From a checkpoint of a small transformer trained on Wikipedia: RMSNorm before each block.
MLP neurons of a small language model. Each row is named by its layer, matrix (up: input weights; down: output weights) and neuron, and shows model dimensions 96-191. Each number is 128 + 32 x the weight over its row's rms, rounded and kept within 0 to 255. Numbers have three digits each.
After each neuron's rows, "fires in" lists the words (lower case) most often at its 100 highest values on Wikipedia text that the model never trained on. A number after a token or word is its count.

L2.up594:169118196160178143131184119096151081117130093108097104137102114059107089051163109111112127172099190172186041126134152123157078139134155137106099113076142130135120154151109132115137142158121126087075144145147154131102102094140148174118079136124107113135106173145101119075127061184157154138
L2.down594:167176160075189088143127152153095164089151130125136142159147151095111090092149148141159131158154092102116180104137165106166143113058091121091140131157117106146133152099197169112103087128142192134115116102125141064157101109104161146118185121116164147060171132071144077095151165158139063153
fires in: "to" 90

L2.up708:168122162163143103143130141101114079125181141126104131079082140127125088122118138116164141052104132136169165128109114102140127096085096050180130118157076119115151152110088083109137105140226161123148152129110125151101097102129177155085111147119154148133104133111149082127113158118116095070
L2.down708:119176130103043161122164154131162095138153098108122125171167116140121127091153120101149187104199108098148131107179119094119105135147091161134067135109155085107088135166089155091148145118101181066132210100141141164192081104104113158114177177083113139097142099141107119172124167091130095185
fires in: "being" 24, "before" 23, "be" 11, "began" 8, "because" 7

L2.up486:127103182140144105079144203065101152118139100160102135074120100096123065105085150100095127194107124155117127078088116154110169173122092150111138117146141103118130174161140236138146083145141170116162111107070140151095158161164190129084143105102135119091071169112097166160192090137155128069
L2.down486:090143163130135117135124075127111167114169132111076128113137161122148150104149202133161135103072132129099135098081246121143166192160146111133154149117164132115178132126118095121083124145103157125099172103106175104137070112097146208167174131090198097140109106058198153073156141134139168128
fires in: "became" 19, "head" 10, "become" 7, "be" 6, "some" 5, "had" 5

L2.up818:170139142110188132122118184175069104148087139079119190109138104075160146053127116085166142099138113155146138072098163125128110158147168157113165117136099104094135123090160151201134095125233122124141142094097120140107114077090101188142157082097106130145152145140138188147072094138144113113
L2.down818:120125130127082174162145121101159094101131074111142131094105131126083083134139128167158070156148131181156113155147147123145125127138126102144061142187121145078124126155062127051146140095089136108120107165158162145131141150107139031161128090138132121100137119139092077086180116129102130142
fires in: "she" 42, "it" 15, "this" 8, "her" 5, "sheikh" 4, "items" 4

L2.up797:083085129146156112127133151104091105095106100088151194106129124101117116049159147126075156112177143171112122070136145168142124176159122116093169117095132092150096135158149189120167119093122103071126132143082141138162123050057155094103149144078089101102132131141070196139169127143160173008
L2.down797:138129087141100158121095085147079118129128062193159106100125086130168217159128095139118098137156109176071137144089098085136177130164137153146130127156129206076109107129142089195156133109149083158178070136076120123119099085161103068192104152102092091173113143089113122105078132089100122172
fires in: "used" 20, "served" 16, "played" 12, "included" 4, "worked" 4

L2.up113:153132177161102063154118150157082131115116131117110049129158145106099130102196148119103159140142165158122066147046091110111189162151179117162156093154143049147110119139090117141107111136152175100142107128158112093104101071119138138102106057108163161147119134156073122127149106098108140176
L2.down113:143094074100136162165131110118109192132147117132162128176052107119140143173098100076158104092115172148121112143155084166107115135084160127098113087131131181117109142088174133153111177155160167130105153145149075166116142148172121101155113108120092129094217114130103096150059084178057144105
fires in: "and" 90, "olympics" 6

L2.up215:121112154181184073100124141031056105122139130149086109124089085112116096095143144084087128159106139186176123142112103148164088133111126150088093123111135088094146135135105082119146101106177172098160200058094136114168106080048182124092076148110155158112122130123111134130124126159160136075
L2.down215:160120141146100154098201152140147103123080076130114095109135161172154181130117151158110167126141163082111112151104160134130142121130134082148098127156101113186120134126115143138094107124100152132182059104124160087131126140147088129154110100144091139156215085063143097092109142179147147092
fires in: "at" 46, "was" 20, "announced" 7, "found" 5

L2.up765:164130146107162138114129150092068104143067136106068122150124117116113116100086151159125150109107124169181058119165151168155093189135166148089105208099121192150158145128167105109116061144125101108116134126071110181102147160156137148150098097218133206134120108130126137128120123135168138115
L2.down765:141090131149142067038117117117171133156128156148174115059108130139149105145171156143164108190131102102112162103182085139119057156101175100127109117115062148168069128149110180143146097173139104146121130165136087153082166122119128106090149117060173120180134109049105118120145100147097117119
fires in: "the" 85, "they" 7

L2.up462:122111189128147111144143140145140166082113101130088148120103103068104053030061126113098113164119140167172099092180135106159114240163187168156139164150165148119138113142083151112118091062152126067132149145111146107095121115105141165167131096138132134136048171149107109106156079125182123104
L2.down462:132162102186137161112099093122094111115154150190119065099150169150064183149140120129105076157148113069147150086100084097077117127174136121125122088164150110136119146198153146130218156141121145182148137148103062097185137137119030110134108177095155119117111062122092139143149174109144146130
fires in: "as" 34, "in" 7, "way" 5, "most" 5, "for" 4

L2.up921:173133147120151119136147189130067152126146114090070106096103100129053104165141105166084142106094154180140096075121128157144130125154160143100180169127116097135194132164160151099183119141142169122175122126101149147083168119093190117092166088234126140050082096113133181129136134113170104125
L2.down921:128131122152114081071110079102161130110125107164162146067147118192153171175170137090148101158161117114161132124140130105145039123114194063149094093085114155122141108150093164110142101119158125100139143140192186124110130127116125100160157111088086124169145182090123125121119118156082120137
fires in: "the" 46, "s" 35, "they" 4

L2.up18:147098170185119084093093172080137121135149127089109151087087089077127137131130135124132182153164122131192145095081116087101094136148149095147128094108148112086115130138107121154173092144165149105156153103162164096151092119083136148109110150103113147140075166163120141146138123148124165119
L2.down18:138091119165115139164183114134132135083123160152113136085074125172177140137102082121129164144110141109118075071107191200097152147102130167083137092111117142145148075113148128168110110169115120112089099118121144104114049164134125097080136117081164135162125156121078129084177139166164158152
fires in: "had" 64, "were" 17, "was" 16

L2.up194:157132160104145103158134112083153138143169143043117141105105184093160129054114135180144143160105136158138060107151134117158056113150219151119172149133140110112091106153145209174132145122091076121225132108117120142176068066114088200145122112191143122132125096142105106085130096098172145111
L2.down194:187072111185122140132154141149131109147068100134105108102140150093095079155161175085125164153137148105175154112083125119152102159048108167154147125135172116145044122131103104113155170165185161107033161119136106116133156146190154163149117141098118180170108135132082145099128126113134103098
fires in: "united" 23, "there" 23, "announced" 8, "next" 7, "theatre" 4

L2.up822:132096130118133122097163124109128067117161070202137134114142119145097082101087128132093089075064089129159141117078130121209109215154097119182045149091056163139132123107110091118106103115170164083105137090078133143130118105128160114089142135186090220173127147116104157106130097094113168087
L2.down822:121137147151089126123139129107158181078121157142159157071098143151121155162114166112172108153123082187172160094123103142122163166116121175124128108097128132151159137078132134143130132078115152078140112118200129092146130139206153164084149120113103046159183154179167140057163172154132125151
fires in: "will" 15, "william" 14, "williams" 6, "wants" 6, "still" 5, "white" 5

L2.up663:201134208163129121127097163137100129161164122111093110121102134097111119146097105153150174114142111192185100099146128174159136177141124135111108112004144159118126160157146128129141111131152129084160113094147123159103142028085107139139121086139142119129105115094122151127103090233163139133
L2.down663:132095143102150156112133068185104119135089086153110131089122141103127121149196191146145069123118108119086088144133136102099121130172150082071152104138088159078145128101109152080141086151135100149158155163167161145129137157127174148155173099123157098132079089030123110124142125041130111109
fires in: "the" 40, "an" 21, "their" 9, "its" 6, "then" 4

L2.up589:169121173171155105111108096137120114075136114096085122060103124062101139056129114121102154135074139203169097093094134114192134134124237090151115137121107133085129137113092128140166100120143113094164075159160160131120121080113144132148146130133115140146067136158118115078170113145171124102
L2.down589:058130129126161113186168145167127192078179151119136118118119136168140137212081151148164125139156150123120138105141132118103165163107101168102157113125146104093122101120151204075151126132141117133133128110135122151128132162127073127140169115093195148089156093106120152120149143145104130107
fires in: "is" 46, "for" 13, "has" 11, "with" 10, "island" 4

L2.up334:110086126137096070087123173128132086137139090156137130051099099133100087132118121113111141134146146142140173130147144108183169106078079172148207104111128121091142155185110149124109102137118185133211113123038196141129080056090161109077141100165108113088132145114094165170123100117165165122
L2.down334:127185136163148126070144105172115184081144112105126173092092109140099167136134149166143049078124152097108156139138126161082097153202087075171098148115182133109135058149199110104078115088139146081130163192135134110104107091102154156137136113087113115157083097145139127108170130065180094129
fires in: "became" 19, "own" 8, "become" 7, "also" 6, "olympics" 5, "name" 5

L2.up457:179097155167093099112149149050079084092085108138148131123086110056114060162120188129141136182099111143126137103117065153136153128158137084167189126143158089118123127142141141174129150107223194120137126107112142094076135150141134121107157109135140132076065088093133168137150119138165122109
L2.down457:124168145093155097103199080119129143178142102210145108127156155142113160135191133109121174114140029118183136128054176088110136117141191129117101135167101157117119134156150162078160072105097153135187121099109138127138094086122125174169178080167151135121144177075145083117130166160131073088
fires in: "of" 40, "also" 18, "by" 10, "in" 5

L2.up361:133142194175131096095079110076123092103153134116163111116120106069151108090079114151143106125124111197232074089164117131154113192149158199129108085129099070084116146112086148172142113105176147100133161076199173113140112115102147133126138138108120133127091158097097095152130089131171125104
L2.down361:105093131134116138158152122142133166075131116144102121097140148148068167179120130155144135156123107110087147089134121122057146111117129128127134138112135136137139120126133171079113150105107133139067083182119107146165105133185090098096121106101153176103157109124123160147139136151112167120
fires in: "is" 52, "was" 22, "promotion" 4, "island" 4

L2.up35:092132106144122058157174207090153144065113107132088091136148135155036117187114117039164114154104126123087101107112129100140132087151154127125092139177170110090142093144123156150149136144123158153144107136103152135091141186140123131145148147147130103097108114087066152167118149147155084096
L2.down35:117135153099154122073119116150151108125128123138100071100116093159138146058130140218097122154090109156154158121089188191095138155116115148116147147092131094172124166059136062152102101156107072111162149094068091084159123114118088156089112132111173187108128139164146082103162095191164150142
fires in: "being" 30, "in" 20, "not" 6, "becoming" 5, "since" 5

L2.up748:118103183125164115114104215139076108151106096139094139139120124113128111092108176154140174122147113173161122072168122195132100204114161171140146138064137150133162174141163115150140080127134154133139144120102123183111158074139118175129095125191126176079114149110140190128141093236161146140
L2.down748:146113101090140124067129098125165142170127087151168155063103132128164095177150131121141081142127107118102119142187121121124106150130168083125099112124099198112107134063101171090173071144107116175173158177159141135103161159106145115155156117084191079167106081012123115131117101128116104142
fires in: "the" 88, "they" 7

L2.up37:147093165151149116098139170129075111160166150108135103108085142124132103105145179068117097217138149174100115075096060108143156131144146131105103106096147149130106142171122092149169115136107193091108115086143129172110112064114143105125133115101144113124105150107127192116129070128133148147
L2.down37:085135121142110163100098141118128120143091075156138099123130176108172104161143157169123115162142107098080181150098160136118137098107121100085140153147107150100085108077138105077065126131179103135120132179131096091105183130125121184108145126138210101119137088043130126133094125063160137097
fires in: "s" 100

L2.up68:142160152135142096136130148105088126112153102108032101131135087134096092055175138098090109183100161206135066135081157091120138119156181163100108168110154076121122176157149070106145093145104118103094123151152125138127120125127151131116064095136150116147078166114128220136098150170135144143
L2.down68:097051152132101171163114143092134155070093142137140164158070119116198105118101121104170146110151136114154133136170136157121132099119097139084099075138114136079056063106131085113110111121179173094143151169150116099145157127156101065128141101143178178157151151092100100123114095179105167127
fires in: "s" 93

L2.up122:159075110166120103142150151157094128071147120099094120156073113133130074142112164156126159133132159127148161088135132140094119147140128094098167137181146116104184158156168197142180154096137163116181169119111124099060158105104094126131163105155119124057124107191110185122179117128117107126
L2.down122:134127113190107130186133134075112108152155145140151108069106109141123159151188100095073149080113066156150134143101102090083129108160128122121114102123134093137119059108122072120128166111192082114143121086150081123131182141103093103148078122090152104150107081096129102148135117103180208125
fires in: "as" 35, "head" 7, "areas" 4, "transferred" 4

L2.up520:180131145125093094158125137150077134150131125104107121131112084064121082160115106150162165123168125178134027108116098133150137132130147117085164115141091139097182178163128165134159128131109156077198074121113088208091101130086155106131086050139159118093075148131121169105137110120171143143
L2.down520:150123147169105084227145153158185084123156116107145128177190105151114163106102098087120117103127160093126205140106102124129120113079124171179158167161076118095127142107085083152083130109172121088137099133128136059178083130167141186140155153143117130118187127131123163148084120139095015116
fires in: "and" 29, "i" 11, "women" 7, "its" 4, "ii" 4, "s" 4

L2.up773:133110165159143100171113149125131157113126146157116105125144165159068127162184183117164131120052130113105162119118144114122104075147135071187100173111138089135121192139181139090167125111114127159172136119093086141137157141163139144074127093123114155114190102096111184102090131133115119132
L2.down773:162114113104172098071121082140143132124142103177113116120120093126122124139114141123149126159135116081094117117213137168088130142126144094131101122115100122162132110133095148132053106112106126160153086138099139122140168142052070117093179176133162103115109067079149109115123187150139153155
fires in: "a" 20, "an" 9, "angeles" 8, "votes" 7, "is" 6, "result" 5

L2.up672:162109113191087078164118181119107106056118163129142121080087125121086114131151134130111161095110131120155141090139079081152138096128127099196120115141130105112152140133086187143170167126197159195192157128109127149080148139117133151127146141124124129095097120096143133160155122165159115099
L2.down672:197111127156145158155146143137187083090135138111154156152122098097162146088121102123113194109164132170194120137157094137150119174130103117142090115122156120164094092103132111085154145131144171063134156128158091162141118098080093150121100174130159119113206143149177069136140101095085122156
fires in: "before" 16, "being" 14, "also" 12, "not" 6, "began" 5, "best" 4

L2.up762:118116141157214043130192142130118066105141120055150137140119203094152139068060135149179155169125170159150128128161151142180112134137188109161119146133158143140108065174150144160128122161139119086094142150131179152149171106108158203168161109159121124124148072129134106107113108175192150121
L2.down762:193146092154105145209077130113128157080120166143120130135120124165132204150100135093097098161133127087146127136191035128095074167117125152143123110127168121089161180151119112124107140092160146159134172156170090115115149157142080068125104143111139162128149195143080141150136162131034111158
fires in: "of" 85, "as" 8, "from" 4

L2.up208:151083153123107055133099140155141066125146142152082141080180093125046115183146152177127183101137105113142127136101098081150113145148142098167176130116141066074132140099061086105139136150160173174176091114153137134087113103081137150077173060112126147138091098125097116142122126138114097158
L2.down208:124147137143158101151130120095094202096097126182187131180080107136195092092121107072140136115040185154114114128143126132112107169100138149115107123084132158120127103124163082160142144103150081106170075154116096145130116139175152127069085121086083139121165176138112092226094127120136164095
fires in: "and" 96

L2.up726:133066174132167099169175176152162124114182120154127123145141141115088117098097167132138114077073173174138137105161151097220117142081130094150115145113091140094151101112148170124136143136201113161172151087117178123148162089112176159118142125162129133170101124165151137098132143156153139063
L2.down726:156186139118102122068074077075115134134073140119143103122173096150096189174105088120119163185138129157145167106109114112099146155101133152098190123123172110127100066139146131145089157190068129111148137135086137126119058161125115124153175147065142133118148070118124113178128165093175148152
fires in: "as" 46, "two" 8, "title" 5, "from" 4

L2.up483:106101134132127119137144120108076138109160122123150123101135126170093149146183157129078121129113187186098173135125045064152115142110108133144154156113135092167086178128109093096082119070149109134084091099108086095129141076133167105147109127093151104078094120186087188115137125163159140106
L2.down483:120102118106195162164104140142110058214085126134155165184088140094121172130133135085128129162111105117040105071098146154106155182144122113078148156141170140107145121170120167167158163117174109088137101137153114123130107117147141122166104138111082103144146130104101198117132126152099082100
fires in: "served" 17, "listed" 10, "church" 8, "list" 8, "led" 7, "started" 6

L2.up428:100136147111159146098148143115101133107131082098101133078125084149122095102126134126123153121101126203146126104093145137158107166147232157122152180096113146104164150193119147094192106135119154145161167139115145093103167109127155208130142093186144106099083110146081134111182144141197115089
L2.down428:093121129092123100092115079158124148095145196109134073147106144116151153165131188147168100100130166133115153138097141101143160195138135144083171117216164126194104121123115125045066124081161166139117178109118183153128113106102146144149127077120149117121128147109152149117147128150126064115
fires in: "is" 66, "has" 32

L2.up319:091117198152130127112168146102093106133116103091146139119099162110091133031138123101087150202145162185121130111110099076095121129165112095108195117088143067139111135201096113130176102137150149109111150111109147134154115066123124112101089122086083120073133130177049148118157158162153161117
L2.down319:127103085162098148085145096124182166146104152152112135146109094137125148155115075123123197116135060109062140158182170129118173140140172145156181206139118119134120183076119094146097123120100113185135102126102171168131150195096172168165130104122122068144094084165183207130146152133129092101
fires in: "be" 37, "career" 10, "groups" 4

L2.up404:114113160143116114138115167136086125145160123163145074128129176180099070196142178090153184182140116134091131155116115137116114123084104103157137139173137153133156176100148161118175101121109171151132166122118104138115120105116157118061179137129174165110101112109134114153137107119155117141
L2.down404:102083119149130122077128120105101139130100121142122168104141162120131158144170109155161143138136081072040131115183121123106119075126116070163130150135126108124126141089128096163113164145116129184122109129087100138146158116101068137052173179111129083174140061066130087128102133137126174141
fires in: "a" 65, "an" 21, "announced" 4

L2.up149:102111152152156084087122161030063121161160123112129132107107101125050122110185149122125191171158123148135068096132101122080155077109142134135164154159128079138126145123150171161127073125144177103094128084117098158144146103063144112139112089042129112130112157135139130157152089198136159136
L2.down149:063124161123166143153155122144139076138156105164157170133119124178099121129156139099113130083114135142147111153182155102092170121157130122114134169178168153112064112121083108102152182101103097103095091102068202127190109159153137129140147130078147089134176109180155123129124122121081132127
fires in: "the" 68, "they" 4

L2.up722:110107159168138091090099116056131136162180119130144145096095105074054095058182142145133168127157099148140125073139109131114142114111099122143155121134124072103126190125146175202119107130151163085118112105154126166152140079079142112112096119080101120208112217109156073094139067139082160159
L2.down722:122177157157119191118164119153154096125192108172098104163081105158092123102149110089117113102097090157137099124155135129091159156176100185096160185155149121039102123104122100094133137097180114095107079058055179148165118133143154138125071128129174180146167127108190110112116134093116138155
fires in: "the" 83

L2.up30:180125182129172113147125185110046131125137159147042065129153103158119128163103160142104161192145167136111148028142075184140171133108130107087173133116166121200145148149113146164128144141172149128154109106122124183137109133086120127109167093099090106141136145133078154165121120149185097098
L2.down30:144143160148084134161123086090187118127134133101042131121139114190115133082105104156145108167108130052106205145143163128128105121131123121109153148123123050111111078116105176128147104161156101113115173123145132054098127154179133127159169108146115141144099183168071126058154048095132139142
fires in: "years" 35, "children" 15, "began" 8, "place" 6, "born" 4, "before" 4

L2.up657:130098166152124106131138112130157132145201131076056140067101157094116080134046102160147160132085194140148144137113065054182121145136135102121234115099138112134149125150165222171130137146117102068132120107147107196111141081132114187102158115136150116116090131129133147160109130112132132149
L2.down657:140155127124091170111134106086121093112096096183150155147084149119092122122198083112124107121164089128055083148086118162109149113160152145140107076157066171118092115125078136090107112166128144120146136194150191107124101186156122065114178108121162139126134135051114091112131115151138127176
fires in: "the" 90

L2.up691:118059125125139125141124130129133105110160098155116129066110150150106130160152143137117140065119163167118171121128079101154144160085117117165148158126147113138098171143134108150089149110134124142124100120086116125141105086106164110116112100151100109110125102162135236162140079155140114079
L2.down691:146107166114139180095156104144121100214103085117117121162129124157113140127102136092127136174225144112096109105103164165132122162106122128143155187147101154147120089172083126143165143175114131073165173129124136105132117109144151175092135196075148153114122064091096086141144135102125168092
fires in: "history" 19, "district" 16, "list" 11, "listed" 5, "historical" 5

L2.up278:156105121114162112164141118113131086171153158066133179113068127099128160045077160149130149138114080159144097066110099087187139183151197137105201165129141085198102139126106152188138160121126118070124085076156123118151115152077127178118136106197129091126159130186137136110138080192181134103
L2.down278:170136098126115126112140167121185109146082185061137053090113155063067138104173128138138157170078131125143150132164130109086056147147120076113132161128174142089122119131118078199110166134117122154076104118127126035113085106128175146133109170049126090143085083156112136149077123158086104086
fires in: "s" 45, "united" 21, "american" 6, "announced" 6

L2.up862:125124167095201131119190153120068094101110121156068100142092120100087104056190149085067120180134170115135044096109151098103083145142145104131125126109151090132140138178150080091134114156118159077086119124107133108110129111178149087112041117085132116138114199122077150112190134159134144104
L2.down862:168143159120150069124121142142088159123154133080118135213056138074130103111190082205106125116085115168084134168143148124110162147121080134107210136123137135118052136082148153107112078119131171106173168136113154071125105141143128169124126144139188130127160123085167100143076079163111123192
fires in: "and" 41, "be" 33, "to" 10

L2.up140:095083155121131109085147198100082102131071070081078139095075106068123042021120126085146120152187128178121069124165094129141096152146152182115127150104177097097098152180130112128099069150151132075088144102078187184105068056117164156110152094136139099099135135133129153137162121152183143088
L2.down140:112163146122124145161152124138100112113170121133110124123161096145139160192078148071136164144141169148142112130149144127122149069150129141114095068167157191146196109128159126055150109145107194189089096132124078122163141185166072079170118157118122127102177101125086150164104104125147138186
fires in: "and" 26, "at" 26, "from" 13, "into" 11, "by" 7, "during" 6

L2.up711:173122111121135091095147165105136125133159139112124157046086122109099065147110098164115176173123145084148132117168053125124144089151141134122206107159158056108156118109139235181163142125139155137171123117115145094080149095120115132137203088142146149099064116113136119175107083125236103122
L2.down711:126172138156085146107114079102128152096139082142132118146098160121127170151227146101130084080136116124148109106072157138127134159132160083092098113180100162123147187146071130077129105132167109108121124164194193139124073089080083115154147139090177094134109144102150106119134089095120143173
fires in: "the" 79

L2.up631:160128157155145112091122193100122061148142135089142100067083115106131128092127133092109162134151104209148130092138097134164161121139187102109134093135095104133105166118133194170182128132161162123155106130136156145119087037145122135078156145113132112130090174107098162116124115141198138122
L2.down631:138090113163100115156103098094140106164108135125114142162119079116110136143138094114102172146128138163144158102146140109112147138147136075184182100193140096181121129071141121016159103158131146092091129160131093111156076148098103195137136180131152092073142108093138140123081129112139052134
fires in: "more" 20, "s" 15, "before" 13, "his" 12, "being" 10

L2.up308:155138164108070059182138142142092168058126075147064093099119099144074060115134161101185128125118196134161077141089139147153169117129148110133145134183152145102181157174150106092115098117092158144146116164128155146044106091107165120161145069098135157168095141173082112147128149132132095137
L2.down308:152100106114161151102145121134203095180120135157164187090125074115150154139117108144126121183162140143145131123165113131130086125095102134114121095109097090090128115100160135166128137161200128095099158168160134127124092077193128139112129098123150145168172144105091134153103105125064089083
fires in: "and" 47, "when" 8, "while" 8, "also" 7, "has" 5

L2.up390:164117126148120117123135163156102142161192106179138086148144150092095108123148172141117158154125091128116126111121088111141109096091097128125175156129126096129152164177146181139135121143127164167174160105102076147101154158130173126087195112183172185112165128135133140108094136107151121147
L2.down390:121139148158147106142093098112095128077113108132111162107141140101114156153144128149204144163153160044108091100236137154128072108123193073182111167127103111132073114125145163147064134151149071156128153178108125096100190080104108129078082122077062147166139126119148147155133101163127140141
fires in: "a" 47, "an" 8, "his" 5, "one" 5

L2.up181:157136147070107074159176107112110119118114110132116170118130152094074109111136091167083134083129132131173164079151109149110158199146151129102165104120200078069144142104129185127093113114113116096139150115155157175086094098087161146151183114195167167125100102138103163132158141131133104118
L2.down181:098140071176120116163105116142150132195134151123138113130131099114193107139102096112112098172142153113113121096064108117126125091116173119139106118151121181102075074060157085106155173119113086131108179104157080098190154143112139093082128102088092127127114116090126125143059074071124055125
fires in: "and" 71, "most" 10

L2.up159:120111111092143101160131121126130119108140125125047140127067130109089077102090135106161122154130141136127133121076121136169096147148130104154093152091158179089141186169122092113076139163096116116155163156092137142129179144151165079142110163140121107092129084100143129096122197108158170142
L2.down159:132125153096126162124156163126122088168128092128147112156140154110137180193138130161128163101170086141125139109163143098073139164194059106119132085143160119163120098094088179118171105112148157116099122140167091135116089148099092168155160142118172136159143119100154127148092071121106101138
fires in: "from" 100

L2.up873:100141193107200103108178118124075091105151122103114075107097123040103090050132090129128134143087197147122140072087148156154110160142147128093191105103095117098167125132132163129160089106129119083119071161146123147129099096118143153137128119148132121093089170165067165121131103124161155097
L2.down873:049131168147116129144156081120132134123177148116103075168146138126161141122106116119150090125091144147116110159080229085117181123116167145115157141147168075140104163144111129010131126150107098131072131123119116154144116131114143138130128094139164121069157091066107122117180134097151148126
fires in: "was" 40, "is" 15, "will" 4, "do" 4, "are" 4, "they" 4

L2.up367:171076180154115102105141174097069108151149135092123130093166146131126068113147200179122139114132124131104129096107134148142121139101172161152205120117163060128149175133107148137190085106137158146150119074090143170117145144086145133105142080128128118073082158123109157144133137157155113077
L2.down367:160166182160192109095092135145132116120150095122040150117123145163100209172090192105148171157114171101102140124145146157084094159176101099168166143178120149155142126113118131106126122130160161131109166167209174127129107160111099159128156083116133167083122155102199091096124103103092115202
fires in: "became" 19, "years" 11, "spent" 6, "place" 6, "born" 6, "appointed" 5

L2.up518:154129115132179073108165133170075093144101126128086167138119112085133102104135091161093194162155184192173085107128148102150145161099158156133164124110139155120142084123151123137128110098181107155112175098149077110157111120083060220120121069155118129112136198149061134134110079111183119097
L2.down518:113100175109186212134072117121151133113134141146117132108097159168117106154106201147147080112126140167139173099115118111103128156098146118093158133143088121053125145113153138122154114133186120107125153129153142154118164101073178076130104082146178083152188128110091100072195111111099152157
fires in: "he" 44, "she" 33, "head" 5

L2.up949:160089142151118082148129217119148084130192144154085143085145186107071137173166190140144132089131119108112194107123068148085098155119109082153170126136145093110153135152108156124129162095134147135159115125063128176125124123106126139073128144183126167085076125133164121156112114105098123118
L2.down949:126136138084140152094157174151138167122098080141163103175151119138095154120072088130147140149131067089160111105159192110137082120114171171145116199161067138121149147189059157143127168144125142111186089133196122162156179130135060128093159149134107184125121137115116074081120176128127104140
fires in: "a" 23, "an" 13, "built" 7, "created" 4, "credited" 4

L2.up759:206111185177125069106169140128086154106121117136127095087097105082105126088114105144145133087126171176164159091079111124090135153152242122094223130145089110130183128111142148139170140167166158142137122126122111145134110145128155192128160063153128100109087105125088198121148176115114111087
L2.down759:060152138154119085119176122141167047109175159112126078151114139118151096116160163168161153130128141112113089134135181099170186102131049091113103154166159155107097126141083120092097141066089132123098130117121144166192156118143125082189130100166190142143136103100182137126102091133123126166
fires in: "it" 24, "are" 16, "is" 14, "were" 10, "head" 8, "had" 7

L2.up804:190101158115120111114139146035105090124178152091103094134141077072089095154117108124120154181142152105158101095111113150108105142141194112092196138142112067138190146091088140143181129101201130098144114117176133098126126181073164122103132091103153114098095110119084153127158148108218101080
L2.down804:074156099135139105125128102151110170137127116172151106108106135095133103100154112184195138134132070130142160145154102091132127141178137108184149160179174145121104161116142161136112095129057084151095090107111150120075095104166132212117194093111113159153119156095230136166144143138133111122
fires in: "of" 22, "years" 19, "joined" 10, "also" 6, "appointed" 5, "since" 4

L2.up205:150132161194105110073095104095049139128138110147128093056092074075121067113121137119143181133150078138159147096063133114110084102130147084133123191111117137088125152137101104172140117155164163105170155086132136103198120142139114146119152142139114134108128157174066121093132151164152147135
L2.down205:094138118146162089195186124150170097047179149109104149110083178117143146146109197161150182092119106145117092127104223147127167185115117157115129113151112141110123115086083140066099098121163155161111137118111109171113109123128114154154155106128188151149113114084149155120151123136138165130
fires in: "is" 60, "was" 29, "been" 7

L2.up504:181100160147114097100131159098087091113110142098154158067082149108093132121194195105121116197157110149119108096131138133111111127090068159127185144176172144134069203172100139136139124109147222116135204138094166104137153058132165105142163157146145162062120135145131174177172130131160145100
L2.down504:132139121192104166187228101128135187131114084186160098191133125067162112114118105131048139113141129150087110121111155142118162166119208095163112183165087145146119127132122158150135103127091085117104109148090108101134102125119144110096136059123146159132114071093151080121081156081094148167
fires in: "to" 73, "are" 4

L2.up383:193110112173120110123124221043094098093125133148074097084089116150108111144156241120140135163135101084152147138105132133097090104123115136142158129168161105139164167153136143144138159126186169148143173121068136096113133136116193134135085092133132169078080127141057178187155159131095103116
L2.down383:104164167167132114141171131152133083117133164184169070140131113045076103130156142097155163119124116103171127096140086118112171075141098142111105166204110159127152133190072155127192153085120085130122164162142126159152159054135143173090130127139133135138082094112129092141117133069111123124
fires in: "as" 40, "offered" 5, "transferred" 4, "recognized" 4

L2.up660:183127120149119044136147137133058141148104103092065128109120085076110067076144107149126184150109151197166080107141101156145164156140171121120120149097108094125161181143079123149115097115160174087121099098128162176100109070131172144131101066177103210122106090113116116112115140161156165121
L2.down660:167115069108158139180123077102149143107126076190137104091148172147138113180079164108169112117130130103167141112194129128144134161141172082175105067154141109138158109150103151098148095109138102115115118183165076127086141170133112105208215141074156105119168097137102143088123141157130116110
fires in: "the" 54, "from" 13, "with" 11, "they" 7, "by" 6